From a checkpoint of a small transformer trained on Wikipedia.
Size: 12 layers, width 256, 4 heads of 64 (1 for keys and values), MLP 704 SwiGLU, vocabulary 2048, 9.51M parameters.
Architecture: RMSNorm before each block, rotary positions, no biases in attention or MLP, untied embeddings, normalized queries and keys.
Training: 336M tokens, 5134 steps.
MLP neurons of a small language model. Each row is named by its layer, matrix (gate and up: input weights) and neuron, and shows model dimensions 96-191. Each number is 128 + 32 x the weight over its row's rms, rounded and kept within 0 to 255. A neuron's up and down rows have the sign that makes its largest values positive.
After each neuron's rows, "fires after" lists the tokens most often just before its 100 highest values on Wikipedia text that the model never trained on. A number after a token or word is its count.

L3.gate10 [151 112 135 126  68  79 170  83 111  99 124 100 207 119 134 117 129 101 100 178  72 156 150 131 145 124 207 106 135 163  84 162 124 118 179 108 206 110 130 125  94 154  78 181 132 142 125 152 116 117  96 161 149  97 145 131  99 121 166 168  78 135 117 158 143 167 123  51  58 162 117 142 138 213 132 149 105  61 149 100 142  85 100 164 158 110 174 127 105 138  69 169 120 109 104 147]
L3.up10 [ 97 191  87 111 121 129 130  73 103 135  99 132 133 132 167 193 116 100 116 192  92 135 182 134 121 157 185 137  84  91 129 158 181  91 143 155 115  31 128 125 131 151 116 100 140  97 167 134 110 139 142 169  99 128 145 124 151 173 163 167 102 145 174 168  95 134 181 136  75 145 141  98  98 141 156 174 120 116  79 159 119  99 107 209  93  51 105 150  94 121  66 199 163 136  71 141]
fires after: " b" 20, " sp" 19, " B" 13, " St" 10, " r" 6

L8.gate491 [ 92 110 167 111 112 151 172 161 173 109 128 119 114 135  65 128 114  87  98 142 141  86  82 179 107 114 117 120 159  97 154 164  51 197 152 102 136 143 110 191 133 134 116 225 120 163  84 167 125 194 119 149 158  71 136 121 154  94 129 102  90  63 122  86 109 149 167  91 126 140 155 109 107 147 137 125 111 107 134 110 128  88 108 148  94 137 129  80 111 172  80 137 132 134  99 118]
L8.up491 [155 147 136 104 157  91 156 134 140 143 112  75 147 143 149 131 169 170 121 167 133 160  76 192 122 107 125 114 122 182 148 112 115 129  97  98 191 143 161  88 132  97 130 106 100 118 133  89 100 121 105 161  97 116  86 103 139  92  87 157 134 150 144 162  59 125 173 111 116 224 155 139  80  96 136 152 151 158 118 151 148 168 149 161 109 150 190 162 142  71 171 113  76 116 101  70]
fires after: " " 32, "2" 12, "5" 8, "0" 7, "4" 7, "1" 7

L3.gate123 [170  74 124  39 119 134 150  84 148 122 141 133 130 143  46 171 111 103 146 122 137 172 100  90 122  99 127 145 135 123 124 195 144 167 117 134 171 101 129 140 177  79 180 180 152 162 102 127  79 187 160  99 154 154 124 127  92 100 138 103 156  94 127 156 116 179 127 184  89 142 124 160 125 128 112  97 228 154 148  97 126 123 167 157 152  37 218 153 149 161 132 145 123 156 192 112]
L3.up123 [107 103  63 138 129 122  88 186 111  93 160  97 119 146 124 188 124  36 137 115 123 172 110 227 119  86 125  97 175 135  67 121 132  37 159 175  59  99 132 139 183 117 131 178 193 126 149 131 110 119 134 179 149 147  73 145 139 170 133 160 152 163 134 181 118 168 110 109 135 130 133 156 115 124 128 107  98 145 127 154 120 139 160 135 106 139 135 186 160 181  50 126 147 146 131 119]
fires after: "w" 14, " =" 12, "her" 9, " Ch" 7, " C" 6, " P" 5

L8.gate681 [124 119 149 145 169 124  65  91 174 173 121 129 121 112 188 115 123 116 115  98 128 155 110 130 128 100 115 102 147 141 155 119 101 148 106  99  93  69 110 171 105 135 143 146  72 182 111 110 168 102 102 161 174 108 103 145  90 116 138  85  80 144 129 193 195  83 138  76 120  81 157 145 117  84 127  95  86 138 180 129  62 175 114 124 166 118 134 165 133 114  99 146 179  47 168 122]
L8.up681 [141 151  76  96 137 107 103  99 180 130 176  94  77 146  74 128 113 107  94 130 168 179 152 119 153 128 116  92 192 188  86 179 109 156 149 170 103 142 160 202 135 169 140 129 115 115 132  90 118 134 100 141 136 119 155 126 122 124 138  98 139 143 110 124 123 140 144  61  47 125 172 157  96 123  59 135  43 183 152  85 130 145 117 111 172  70 120 162 130 154 134 120  89 131 100 128]
fires after: " " 27, " m" 16, "-" 11, "," 5

L2.gate350 [164 130 185  60 110  99 161 136 125 122 136 132 154  94 145 109 120 134  96  41 134 164 121  75 121 127 165 104 203 112 157 123 128  97 122 115 103 140 168  99 149 144 120  68  89 133  87 167 134 167  92 103 137 149 120  99 106 132 171 126  91 130  85 216 140  89 155 124 176 154 121 189  73 141 102 126 191 112 125 147 147 134 139 147 106  97  89  97 156 128 105 186 108 161 137 113]
L2.up350 [127  77  94 119 123 153 169 181  98 155 122 140 158 128  84 138 120 128  94 110 114 121 207 102  86 175 103  92 168 111 161 101 115 144 125 152 123 143 159 113  70 148 128  95 138 111 122 110  99 112 114 145  76 189 155 178 132 113 112  96  70 144  99 109 122 124 130 151 205 129 124 148 146 127 112  73 143 145 140 165 120 132  73 132 133 109 129 114 143 123  86 125 187 151 134 174]
fires after: "1" 61, "2" 18, "3" 9, "4" 4, "7" 4

L8.gate671 [102 127 163 156 144  96 126  87  99 151  88 162 124 101  93  80 145  78 123  96 108 107 150 137 109 155 152 155  92 142 161 176 130 138  90 105  67 144 141 137 152  67 136 121 135 183 128  34 200 135 128 134 143 174 121  41 107 204 132 125 111 104 143 127 106 110 175 116 118 144 172  95 178 132 177 146 127 101 145 112 133 138 128 107 151 115 154 164 122 115 137 116 194 165  64 161]
L8.up671 [ 73 136 105  89  87  81 127 166 153 144  77 142 127 100 115  81 109 143 134 100  95 142 135 173 136 197 125 113 150 145 118 128 124 190 128 170 158 146 145 136 122 130  97 117 109 108 104  68 110 110 116 188 163 156  83 149 136 113 127 137  86 139 139 172 140 131 130  97 143 151 140 152 102 100 136 104 152 160  65 136 143 174 152 171 100 140 201 122 125 105 101 118  88 128 108 119]
fires after: "2" 25, "1" 20, " " 19, "3" 6

L2.gate125 [ 90  76 106  87 144 147 104 163 139 113 113  90 175 145 123 130 171  98 165 119 147 168  97 120 149 122 129  76 132 130 100 197 129 132  91 115 143 158 133 145 104 139 116 192 102 222 187 173  92  97 108 136 132 114 113 124 122 126 119 199  86 211 150  96 100 157 162  74 143 180  77 136 100 100 129 122 104 152 156 145 141 136 155  77 105 123 133 172 146 109  84 124 144 122 144 133]
L2.up125 [ 77 113 149 158 168 187 128 183 137 178  96 131 145 136 138 207 125 121 116 122 108 117 116 168 171 159 153 156 108 141 188 135 171  98  91 143  91 139 100  79 108  50 123 123 120 120 137 112 156 111 132  83 130  69  76 110 110  81  97 194 114 184 138 112 130 164 142  97 147 200 128 229 190 101 138 164  66 112 128 185 154 171  89 145  95 133 139 140  96 168 151 105 146 120 145 144]
fires after: " c" 22, " M" 15, " C" 12, " O" 9, " K" 7

L8.gate143 [151  64 151 104 117 128  95 144 103 137 101 104 144 143 141 140 108 114 119 110 152  93 101 140 145  86 166  98 115 175 129 116  95  82 130 101 137  23 135 116 142  72  76 166 166 205 126 150 194 193 167 138 107 153  89 127 150 121 114  56  69 157 105 147 139 127 137 113 119 140 129 158 114 121 135 138 134 131 136  94  95 118  99 232  82 134 111 151 104 122 166 104 172 163 109 171]
L8.up143 [ 98 141 125  87  96 100 128 219 135 105 138 168 152 206  93 175 142 123 124 130 102 135 119 121 165 173 125 143 150 175 122 120 151  92 104 114 136 114 138  77 159 157 131 126 123 135 132 189 109 117 112  74 129  93 114 128  98 120 118 147 177 126  65  81  61 124 151 145 162 186 136 143 163 102 165 123 185 125 188 123 170  94 140 149 107 141 109 104 116 105  81  49 110  80 132  95]
fires after: "\n" 34, "." 22, " v" 4, "ed" 4

L2.gate442 [121 102 133 132 147 161 130 143 151 154 146 155 107 126 162 133  74 122  84 113 124  51  88 125 100 110  50 137 123 131 135 153 204  91 160 103 154 143  83 102 172 141  96  76 115 100 167 161 112 135 114  90  95 130 181 116 165 149  94 100 175  98 165 117 135 214 122 123  75 133 107 114 119 136 128 143 157 176  61 136 121 211 108 108 131 211 134 153 140 119 123  86 106 167  82 110]
L2.up442 [ 96  49 195  93 172 119  82 208  75  99  88 100 176 156 141 121 153 147 105 157 186 176 147 167 159 136 146  79  84 165 100 161 121 136 143 121 160 151 135 146 104 173 103  97  88 129 167 131 163 156 163 148  60 152 128 163  88 129 117 148 108 119 216 136 182 209  97 144  80 119  87 171 106 136 101 146  67 151 110 156 139 189 174 121 110  93 125 150 104 122 120 140 137 137  83 109]
fires after: " " 22, " c" 10, "5" 7, " C" 6, "6" 4, " v" 4

L4.gate583 [146 138  62 150 198 106 158 142 147 122 142 187 150 115 104 117 160 105 111  92  99 157 123  99 158 146 182 157 175  92 137 112 112 152 138  94 124 159  99 119 180  68 173 133 118  66 142  95 100 129 158  77 142 152  92 159 158 216 117 132  87 138 130 166 125  75 164 104 116 151 166 116 134 109 169 148  15  99 115 116 164 181  94 181 128 170 123 146 137 156 137 123  99 171  98 129]
L4.up583 [132 120 122  73  46 134 100 117 110 136  85 170 133 104  80  92 129 122 205 119 156 108 126 121 113 109 147  99 119 143  88 122  58 134 132 131 145 170 110 126 117 140 101  99  99 145 195  85 143 154 138  88 113 101 108 153 104 158 180 151 144  95 170  94 160 133  69 131 100 122 156  68 131  76 113  80 145 105 133  82 148 207 127 146 110  69 133 144 183 111 111 107 139 124 156  69]
fires after: " B" 18, " in" 17, " for" 17, " to" 11, " com" 4, " of" 4

L3.gate552 [128 114 156 152 135 141 111 135 103 155  94 115 124 128 121 112 144 108 110  78 120 150  90  85 106  75  99 123  83 135 152 156 103  82 174  72  88 148 133 136 106 104 128 106 119  97 103  73 105 151 118 143 112 173  94 113 117 160  60 183 135 143 140 104 120  64 105  85 189 139 171 122 157 151 149 126 116 189 123 132 112  61  60 131 165 102  91 167 149 150 174 126 153  72  78 116]
L3.up552 [167 103 208 193 150 100 121  71  85  98  58 133  99 102 147  83 138  67 151 124 142 154  88 149  83 116 107 102 117 158 116 146 135 123 164 124 177 141 154 109 102 124 121 114  69 134 109  91 105 144 118 120 128 162 110 122 145 140  93 147 136 162 102  88 127 100  51 119 161 156 178 113  83  84 170 148 135 114 176 130 156  87  88 106 101 114  97 151  85 136 144 153 115  78 145 138]
fires after: "0" 44, "'" 33, " j" 5, " def" 4, "h" 4

L6.gate584 [115 159  82 165 223 150 127 127 134 134 139 142 150 147 121 145 129  83 142  83 114 157 114 149 191 103 138 125  90 106 160 125 118  92 155 129 162 105 100 138 122 145 187 183 158 133 107 134 112 155 105 112 162 149  91 146 153  95 201 130 175 122 103  99 104 194 159 161 151 190 164 134 156  84 106 133 157 139 153  98  54 130 128 141 163  89 182 176 128 106 146 119 166  93  39 126]
L6.up584 [ 92 114 181  90 152 159 141 176 113  73 114  76  99  93 176 101 126 120 164 154 106 134 125 137 135 105 125 200 165 137 107  85 134 115 151 135 109 101 133 101 194 169  89 125 171 113  84 129 112 112 128 113 164 134 142 136 138 185 181  86 114  66 152 126 142  33 156 154  54 135 144 150 110 167 145 178  89 158 129  98 176 112  87 114 128 120 136 194 106 128 154  97 108 112  76  99]
fires after: " w" 16, " f" 13, " s" 12, " dif" 6, "ok" 4, " g" 4

L8.gate512 [116 137 118  99 158 106 125 114 100 163 170 102 114 157 141 114 155 113  97  80  99 151 111 149 188 135 162 144 121 119 134 107 123  97 132 127  98 179 177 115 139 106 135 145 133 162 189 117 148 161  81 138 112  90 209 115 113 179 112 112 161 112 111 159 241 184 104  92 168 133 147 144 114 148 142 126 136 116  79 174 112 153 193 142 157  88 163 160 133 107 134  90 119 100 117 139]
L8.up512 [136 142 154 108 161 150 154 169 152  70 120  88 167  97 129  91 124 163 149 113 135 149 146 114 107 147 187  72 131 141 159 168 128 119 117 134 124 115 131 117 142 111 149 147 134 148 144 126 133 114 172  86 112 130 176  76 127 149 126  76  76  93 137 146 151 157 181  46  69 204 127 123  96 111 141 110 105 176 103 176 122 178 180 140  63 123 155 119 162 143 167 143 119 101  77 105]
fires after: "8" 35, "9" 32, "7" 12, "5" 8, "6" 6, "2" 4

L8.gate700 [114 179 111 128 143  97 145 164 135  91  77 104  94 125  91 133  77 134 128 161 121  75 175 144  95 110 107 141 196 140 136 158 146 131 179 116 110 132 145 127 109 155 171 132 128 101 138 108 162  84 158 166  66 160 147 134 123 127 149 155 181  64 142 127 138 131 145 146 185 150  84 111 120 137 152 155 148 155 135 101 107 139 146 125 137 130 140  56 152 155 163 112  69  70 158 174]
L8.up700 [148  99  98 110 103 163 172 132  39 167 104 104  97 166 164  81 123  88 107 130 117 107 168 105 164  96 108 122 145 150  54  92 132 128 128 105 141 158 155 160 114 151  97 120 159 124 126 129  89 131  99 130 130 138 101 138  87 159 117 192 174 119 144 165 130 127 132  90 103  87 223 103  99 185 145 159 107 121 140 103 173 101 135 165 124 134 160 143 147  86  65 126 234  70 193 115]
fires after: " |" 41, ";" 18, "2" 7, " com" 5, " " 4

L8.gate76 [165 139 141 107  76 156 120 123  96 135 102 131  77 120  96 135 183 124 132  77 108  78 135 180  93 140 168 171 141 143  90 166 131 100 127 112 134 113 159 174 140  87 101  94  99 133 126 150 133  73 116 132 136 117 113 127  75  97 146 136 158  61 112  81 106  98 114 120  96  66 125  96  89 169  78 183  91 114 134 112 108 148 106 126  94 105 129 129 138 116 124 126 124 102 120 121]
L8.up76 [112 124 136 159 121 114  70 114 143 113  86 169  97 126 127 163 121  83 189 139 103  98 183 128 174 149 142 175 130 144 154 155 137 138 144 120  54 134 164 158 162 106 128 154 121 123 110 147  82 125  90  57 169 107 114  64 132  86  83 115 135 136 144 168  78 121 135 164  97 144 113 129  61 124 161  78 127 134  71 108 160 119 136  92 144 185 139 136 121 101 167  82  86  88 135 114]
fires after: "0" 41, "9" 7, "^{" 5, "C" 4, " " 4, "uthor" 4

L8.gate278 [110 155 120 125  87 150  69 139  92  85  78 182 146  75 121 135 119 131 173 169  69  79 100  90 123  79  82 118  83 126  91 161 131  95 133  82 112  77 136  85 190 108 134  97 106 111 120  83 131 110 132 138  94  77 102 129  77 105 117 129 143 105 128 171 111 118 107 119 171 143 152 108 128 120 105 141 157 216  83  94 119 157 137 131 171 168 127  96 117 155 143 150  86 151 148  94]
L8.up278 [166  74 139 135 117 180 152 151 126  55 153  77 146 118 162 150 126  99  79 114 159 102 150 107 120  70 153 172 123 133 163 103 119 172  90 159 102 150  58  86  92 102 175 126 112 104 135 129 133 142 115 151  64 122 107 106 203 106 172 141 113 160  91 141 172 109 210 185 101 173 119  95  31 117 105  51 133 123 154 160 146 139 118 159 146 103 119  31  92 198  86 155 114 119 105 102]
fires after: " " 86

L4.gate204 [ 83 145 174 159 123 142 120 193 154 137  81 173 116  97 139 108 140 122  54 137 159 117 199  43 122  82 137 159 169 131 162 142 168  76 152 160 103 177 142 160 192 153 166 106 129  91 158  98 104 113 134  82 159 147 131 104 134 148 104  94 167 173 117 100 116 112 146  61  87 152  98 148 159 166  40 171 148 122 184 143 174 120 138 103 118 145 138 132 137 188 147 171 115 137  63 152]
L4.up204 [118  70 114 150 190 128 124 136 196  92 193 138  98  78 127  84 188 154 153 130 131 154 182 134 164 142  47 159 113 196 117 129 149 104 102 116 165 142  83 154 103 145  73 168 134 146 124 108 151 125 115 103 113  91 116 132 104 102 147 136  71 113  81  84 126 125 103 119 140 168  98  90 121  96 114 211  98 113 130 160  62 100 103  92 166  88 119 109 136 162 129 192 157  89 117 104]
fires after: "." 40, "," 20, "I" 6, ")" 4

L2.gate503 [168 126 141  96 124 111 134 137  97 175 115  80 107 161 152 154 103  94 111 133 171 136 119 153 147 104 172 182 149 187 128 190 121  95 141 125 164 137 140 142 108 143 114 108 154 149 101 166 111 181 169 103 139  82 131 170 129  90 103  82 150 120 152 139 128  72  82 104 131 173 143 144 104 183 159 117 172 159 130 157 177 130  47 152 156 103 127 150 125 112 168  79 205 102  91 131]
L2.up503 [136 101 107 130 131  96 119 117 121  83 100 101 116 118 176 121 107 139  78 109 183 172  72 137 164 114 147 177 152 152  53 124 150 169 128 124 133 115 143  92 144 180 130  91 127 100 131 196 121 109 107  88 124 130 155 172 129  71 131 111 143  72 118 124  98  77 133 175 142 141 138 151 135 181 206 156 130 170  59 139 140  90  48 200 170 171 112  94 130 183 113 155 103 139 152 100]
fires after: "\n" 55, " c" 13, "." 11, " m" 4

L8.gate330 [104 122  90  58  97 163 165 126 122 122 108 130 100 113 114 141 159  95 158 139 136 179 148 124 143  81  96 105 167 149 109 201  81 133 164 149 121 134 168 164 140 114 182 163 125 152  92 155  99 117 113 111 184 102 107  70 108 137 212 139 122  77 181 183 122  87 113  81 121  79 178 157 116 169  51  99 138  94 134  92  95 101 153 117  95 106 173  97 127 112  42  62 143 136 181 150]
L8.up330 [141 112  98 131 117 108 185  94 104 150 133 129  92 146 103 147  79 204 135 138 147 147 134 172 141 156 204 193 114 131 151  99  90 118 174 154 144 123 104 144 170 101 115 147  88 163 102 101 161 113 141  72 147 139 157 157 156 100 195 149 162 127 162 137 116  58  97  41 188 138 148 137 136 128 175 123 167 148 146 124  63 128 141 159 115 121 150 140 182  95 150  98 101 163 199 122]
fires after: "-" 31, "|" 9, " " 8, " S" 6, " O" 4, " P" 4

L8.gate474 [101  66 113 154  87  94 166 111 121 101  69 109  87 147  98 191 130 161 205 175  83 121 131 112  95 127 207 125 139 206 109 123 136 116 119 138 117 142  86  97 150  94 131 128  91 170 152 137 132  71 172 167 150 119  81 209 165  90 151  96 118  82 184 109 104 125  91 129 177 106 100 133  94 158 124 162 119 181 155  71 113  88 171 143 173 120 165 104 123 190  77 161  82  53  86 157]
L8.up474 [198 137 107 161 128 152 177  92 163 139 104  90 122 152  79 128 130 155 171  69 152 119 175 120 139 147 147 169 185 150 126  75 150 200 135 112 165 148 157 170 188 118  91 122  84 131  74 150 127  45 133 101 104 145 163 126 107 135 148 120 122 109 149 149  89  82 112 179 119 135 165 115 110 173 131 118 101 171 116 115 133 105 125  82 102 120 127 156 142 183 100  82  59 113 139 102]
fires after: "–" 25, "|" 18, " " 18, " |" 13, "0" 8

L8.gate182 [ 98 150 128 154 157  96 153 105  86 136 136 102  88 143 146 189  79 118 139 176 128  82  88 135 122 122 173 142 156 136 146 127 112  60 137 215 135 112 142 196 151 133 145 122 141 138  70 133 140  26 163  87 103 127 128 152 169 181 124  72 148 132 191 143  87 131 144  93  81  76 125 143 133 152 129 198 105 163 124 160 172 113 162  97 103 103 158 140 116 118 140 143 112  48 119 138]
L8.up182 [ 53 114 125 125 109 175  90 130 117  98 119 151  71 127  83 133  98 137  74 138 103 123 152 127 123  89 101 142 111 190 166  95 142 132 173 160 124 186  91 109 120  64 107 110 109 128 121  79 118  64 167 117  71 129  73 154 149  70 142 107 103 113 129 145 135  77  80 142 114 150 131 127 111 171 161 179 180 102 155  92 147 122 129 159 157 187 150 105 102 117  87 143  92 109 121 151]
fires after: "|" 21, "0" 12, "–" 12, " " 9, "it" 6

L3.gate492 [145  86 164 152 139 163 110  81 101  47 155  82 173  73 105 116  97  98 118 143 113 108 136 130  90 115 104 177  78 119 172 193 157 110  86  99 122 121 124 140 166 148 149 125  94 131 140 140 158 175 116 125 119 197  77 129 130 104  81  72 136 131 165 107  81 106 106 123 157  63 113  73 109 109 109 112 115 159 118  84 112  91 113 112 132 117  81 198 126 203 105 123  97 130 122 177]
L3.up492 [124  92 167 192 105 164 169 138  82 126 148 161 139 157 118 141 123 172  75  75 160  96 158 124 133 116 163  84  98 143 116 154 116  93 120 126 154 135 101 186  84  92 115 139  97  78 181 145 125 110 136 133 123 105 143 154 143 117 106 182 143  91 145 154 124 116  97 201 125 192 109 111 121 111  78 127 108 148 112 146  51 151 125 125 125 140  89  97 161 170 114 143 162 195 110 105]
fires after: " C" 33, " D" 24, " J" 7, " T" 5, " K" 5, " c" 4

L8.gate68 [146 102 134  96 154  83 144  83 123 145 102  29 157 102 146 100  96 129 105  58 125 160  75 101 105 136 160 117 117 153 101 124 146 111 167 140  56 133  98 147  91 120 167 101 124 135 100 107 112 145 125 128 130 115 154  88 140 131 151 162 113 123 155 116 104 134 171  41 218 115 113 155 153 143 133  74  70 106 128 149 109 128 169 161  95 122 109 136 132  84 193  98 143 140  77 113]
L8.up68 [185 194  89 117 150 109 165 165 125 117 167 147 175 129 117 125 131 148 120 112 108 137 112 129  75 111 104 107 147 183 115 160 133 133  84 116  61 127 154 174 149 106  70  82  57 140 141  69 110 165 152 181 127 183 176 149 115  93  81  74 205 125 141 110 123 157 143 105  90 158 152 122 160 150 190 125 115 127 161  50 163 168 133 156 141 158 118 122 172 125 142 136 122 102 118 150]
fires after: "1" 24, "0" 14, " " 10, "," 10, "2" 9, "4" 4

L3.gate575 [148 103 127  23 142  68 159  83 124 153  89 126 140 145 131 159  86 166 122  98 106 130 139  98 111 137 147 145 155 138  95 155 115 126 122  99 123 124 177 185 136 122 159 102 138 221 164 139 135 104 118 117 118  84 153  69 173 101 166 115 160 129 171 190 146 159 150 146 156 161  89 194 104 142 131 135 140 122 116 122 119 100  98 142  85 186 123 154 145 141 138 130 116 111 149 112]
L3.up575 [118  88 147  51 112 170 103 113 112 106  74 135 151 114  91 122 159 105 152 123 100 108 148  20 177 147 133  97 193 139  73 118 105 170 126 158 107 138 105 116 112 188 134  75 160 151 123 115 170  87  96 171 143 154 152 122 127  59 108 152 152  95 138  84  76 178  83 134 118 171 126 137 136 107 137 175 103 164 153  82 183 129 134 150 123 180  68 171 137 139  93 110 125 160 177 122]
fires after: "2" 60, "3" 7, "4" 6, "0" 6, "6" 5, "5" 5

L8.gate670 [131 102 123 140  98  83 167 142 152  89 111 161 150 141 122 185 163 132 191  60 122 126 178 105 125 134 179 145  90 167 119 143 182 112 164 138  97 154 231 107 102 147 147 178  99  97 126 103 121 104 205 122  92  66  85  82 109 159 106 121  93 114 134 109  88 154  55 126  91  80 145 120 113 105 130 165 106 103 117 169  77 140 154  95 127 130 165 118 144  77 113 140 130  78 148 174]
L8.up670 [133 118 117 129  92 111 146 165 135 107  65  85 136  99 117 105 101 118 123  92 146 155 104 128 158 125 123 146 179 181 156  93 155 118 119 146 105 108 121 175 209 135  69 131 107 108  88 123  50 149  83 142  80 167 131 199 131  58 189 126  80 136  64 132 113 125 131 103 131 164 147 113 100  96 135 143 167 138 153  89 112 184 161 204 156 141 113 128 170 103 139 105  93 176 145 132]
fires after: "0" 26, "–" 18, "|" 13, " |" 10, " " 9, "9" 5

L2.gate696 [ 72 165 204 155 219 115 116 173  79 152 145  91 150 120 210 177 141 138 167 145  19 139 151  93 113 117 125 184 102 103 140 116 129 158 135 165 121 206  93 149 140 128 168 106  82 114  92 168  99 135 103 108 133 115  97 178 108 155 150 118 118  86  34 117 161  81 124 124  74 170 125 158 127 128 117 141 100 143 137 178 148 130 157 123 150  82 115 100  85 139 109 131  68 113 129  69]
L2.up696 [132 213 108 119  93 158 118 109  93 103 155 120 173 113  74 106  61  38 165 142  72  62  66 131 137 108  87 176 151 109 133 138 141  90 169 106 126  55 106 158 121  86 152  84 157 125 170 151 158 145 114 135 118 150  95 162  78 199 163  47 129 149 155 128  65 186 136  88 123  93 127 130  75 149 116 112 135 166  96 167 152 156 134  87 168 204 177 142 128  74 158 108 135 139 113 106]
fires after: "est" 13, " inv" 11, " all" 8, "v" 8, "i" 7, "if" 4

L8.gate672 [150 144 150 115 142 148 133  89 129 120  82 123 167  65 137 172 183  83 130 202 130 107 143 114 200  84 127 102 120 118 157 116 148  96 130 150  84  95 192 167  99 101 175 100 105 147 157 155 113  87 168  95 138 127 103 174 162 146 168 119 210 141 100 150  89 180 113 136 151  99  92 154 135 171 113 110 108 112 107  78 130 202 166 170 128  91 103 112 132 164 182 125 155 136 105 122]
L8.up672 [ 59  97 169 156 121 131 226 184 107  96 161 156 132  81 153 104 100  69 110 104 122 159 196 117 139 161 106 103 147 149 151 103 145 124 106  89 147 102  79 144 160 115 105 168 121 126 145  87 197 118 112 121 138 120 162  90 184 122 132 120 100  89 102 128 135  84 135 132 124 151 103 116  97  59  94 129 124 128 109 119 116 138  90 119 164 106 178 194  91  86 121 158 108 131 119 139]
fires after: "." 29, "," 20, " that" 6, " and" 4

L2.gate83 [154 169 130  98  47 121 144 138 141 143 125 133 163  95 128 124 195 126 151 167  91 111  93  91 109 153 180 175 138 118 146 148 123 157 137 103 125 195 143  96 114 158 134 176 106 119  96 124 135  75 159 157  82 129  96 158 181 210 129  88  85  77  91  81 119 129 153 148 113  91 102 150  60 174 132 142 126  75 109 111  97 129  91 139 132 139 162 159 134 182  68 132  82 114  97 185]
L2.up83 [ 83  88 119 107 113 131  94 118 183 161  65  65  99 165 126 100 124  95 105 152  98 110 104 169 118 149 127 117 162 108  96 127 145 173 169 133 131  61 131 113 141 133 147  94 148 111 133 101  73 123 118 152  98  85 102  69 148 110 111  88 121 189 124 149 112 159 119 170 139  83 142  86 129 133 146 128  99 128 196 180  82 155  66 191  73  89  94 148 184  84 135  83 131 136  80 197]
fires after: " R" 35, " r" 26, " B" 14, " P" 5, " ann" 5, " b" 4

L4.gate685 [150 108 174  81 168 119 101 112  74  89 110  70 141 158  94 142 122 142 123 123 140 105 158 125  93 137  81 149 117 127 131 146 164 188 103 105 111 135 110  93 172 124 126 151 121 136 110 111  82 117 100 131 101 114  94  86 114  94 172 129  90 157 150 140  77 132  68  98 139 144 115 128  34 117 173 127 125 112 149 106  71 175  82  64 119  95 124 135 115 155 149 138 129 125 162 144]
L4.up685 [ 75 123 148  87 137 178 121  93 129 193  97 137 125 161 104 154 135 123  68 163 151  81 134 206 139 169 169 142 164 146 172 166 155  84 147 110  86 111 156 136 138 133 142 137 113 176  82 100 101 126  78 111 130 120 116 175 175 186 121  86 164 147 102 119 105 131  98 103 123  96  81 186  53 130 180 113 108 105 117 132 153 132 176 130  99  93 142 132 135 137 117 174 129 201 153 148]
fires after: " R" 28, " M" 8, " C" 7, "a" 6, "ra" 5, " P" 4

L2.gate327 [134 140  70  87 136 189 157 128 103 112 157 159 140 119 186 123 102 149 132 131 174  74 136  77 113 195  69  66  99 125 126 114 131  92 116  67 172  53  94 114 178 108 155 115 158 122 210 130 101 113 116 169 155 179 146 200  75 159  81  79 180 139 121 119 142 148 138 132 122 130  73 113  96 169  71  74 136 147 151 123 118 195 102 146 202 147  71 137 166  77  67 117 111 119  93 153]
L2.up327 [137 130 187 141 147  72 140 182 166 144 143  69 132 104 140  95  79 144  73 101 125  67 138  97 181 137 181 124  72 119 136 168 137 163 126  86  81 151  81 147  94 142 201 111 111 158 152 105 116  65 156  51  86 134  56  75  96 116 132  70 159 126  90 123 135 140 121 133 184 113 121 113 151 198 140 181 173 171 196 113 114 153 138 124 162 142  96 106 117 125 137 134 170  85 141  78]
fires after: " C" 19, " c" 18, "ou" 14, "C" 7, "r" 7, "ict" 5

L2.gate494 [ 56 110 121  84 110 187 140  99 132 148 112  90  84 105 139 164 108  98 126  94 191 154  69 186 153 166  86 132 100 128 170 153 158 101 166 181 164  89 158 173 199 168 127  71 164 114 134 120  98 152  92 141 107 153  87 114 176 113 123 108 113 116  96  69 106 128 163 125 146  90  91 116 138 167 153 180  82 137 171 111 138 135  99 148 160 162  77 107  74 139  81 129 149 119  86 197]
L2.up494 [ 91 112 154 113 142 136 182 189  89  79  62 103  92 140 151 114 121 108 132 127 184 135 113 129 175 127 114 147  95 142 150 124 163 146 149  94 139 142 108 159 153 100 126 133 182 128 134 199 135 116  91 204  75  81 151 125  79 171 139 129 158 160 163 124 173 121 122 127 111  80 178 170 107  97 131 162  95 140  97  82 108 146  94  76 126 126 119 193 152 124 140 147 136 130 119 131]
fires after: " g" 23, "av" 12, "y" 9, "iv" 6, "ar" 4, " s" 4

L4.gate666 [174 151  40 121  90 115 175 100 121 115 178 109 173 104  58 134 114 174 107 128 104 121 105 140 187 146 162 141 162 107 165 132  63 147 127 108 145 206 134 100 118  99 135 133 133 164 178 134 177 111 106 126 123 145 136 131 136 164 123 175 187  48 125 149 106 137 135  72 120 137 116 161 170 106 141  87 104 125 157 125 118  88 173 140 138 164 115 125 177 141  96  89 164 131 142 144]
L4.up666 [208 163 100 112 145 122 181 152 128 119 175 162 139 118  65 125 112 196 171  99 122 123  97 131  78 132 146  81 118 142 119  98  91 142 127  95 158 112 108 178  72 111 114  75 135 123 120 121 102 140 149 137 202 138 111 155 138 129 133 117 169 126 148 167 186 135 182 116 104 148 149 109 130 178 142  89 105 127 119 109  79 135  76 171 161 155 147 146 162 101 118 138 175 173  87 102]
fires after: " w" 19, " to" 16, " s" 15, " in" 9, " t" 9, " for" 6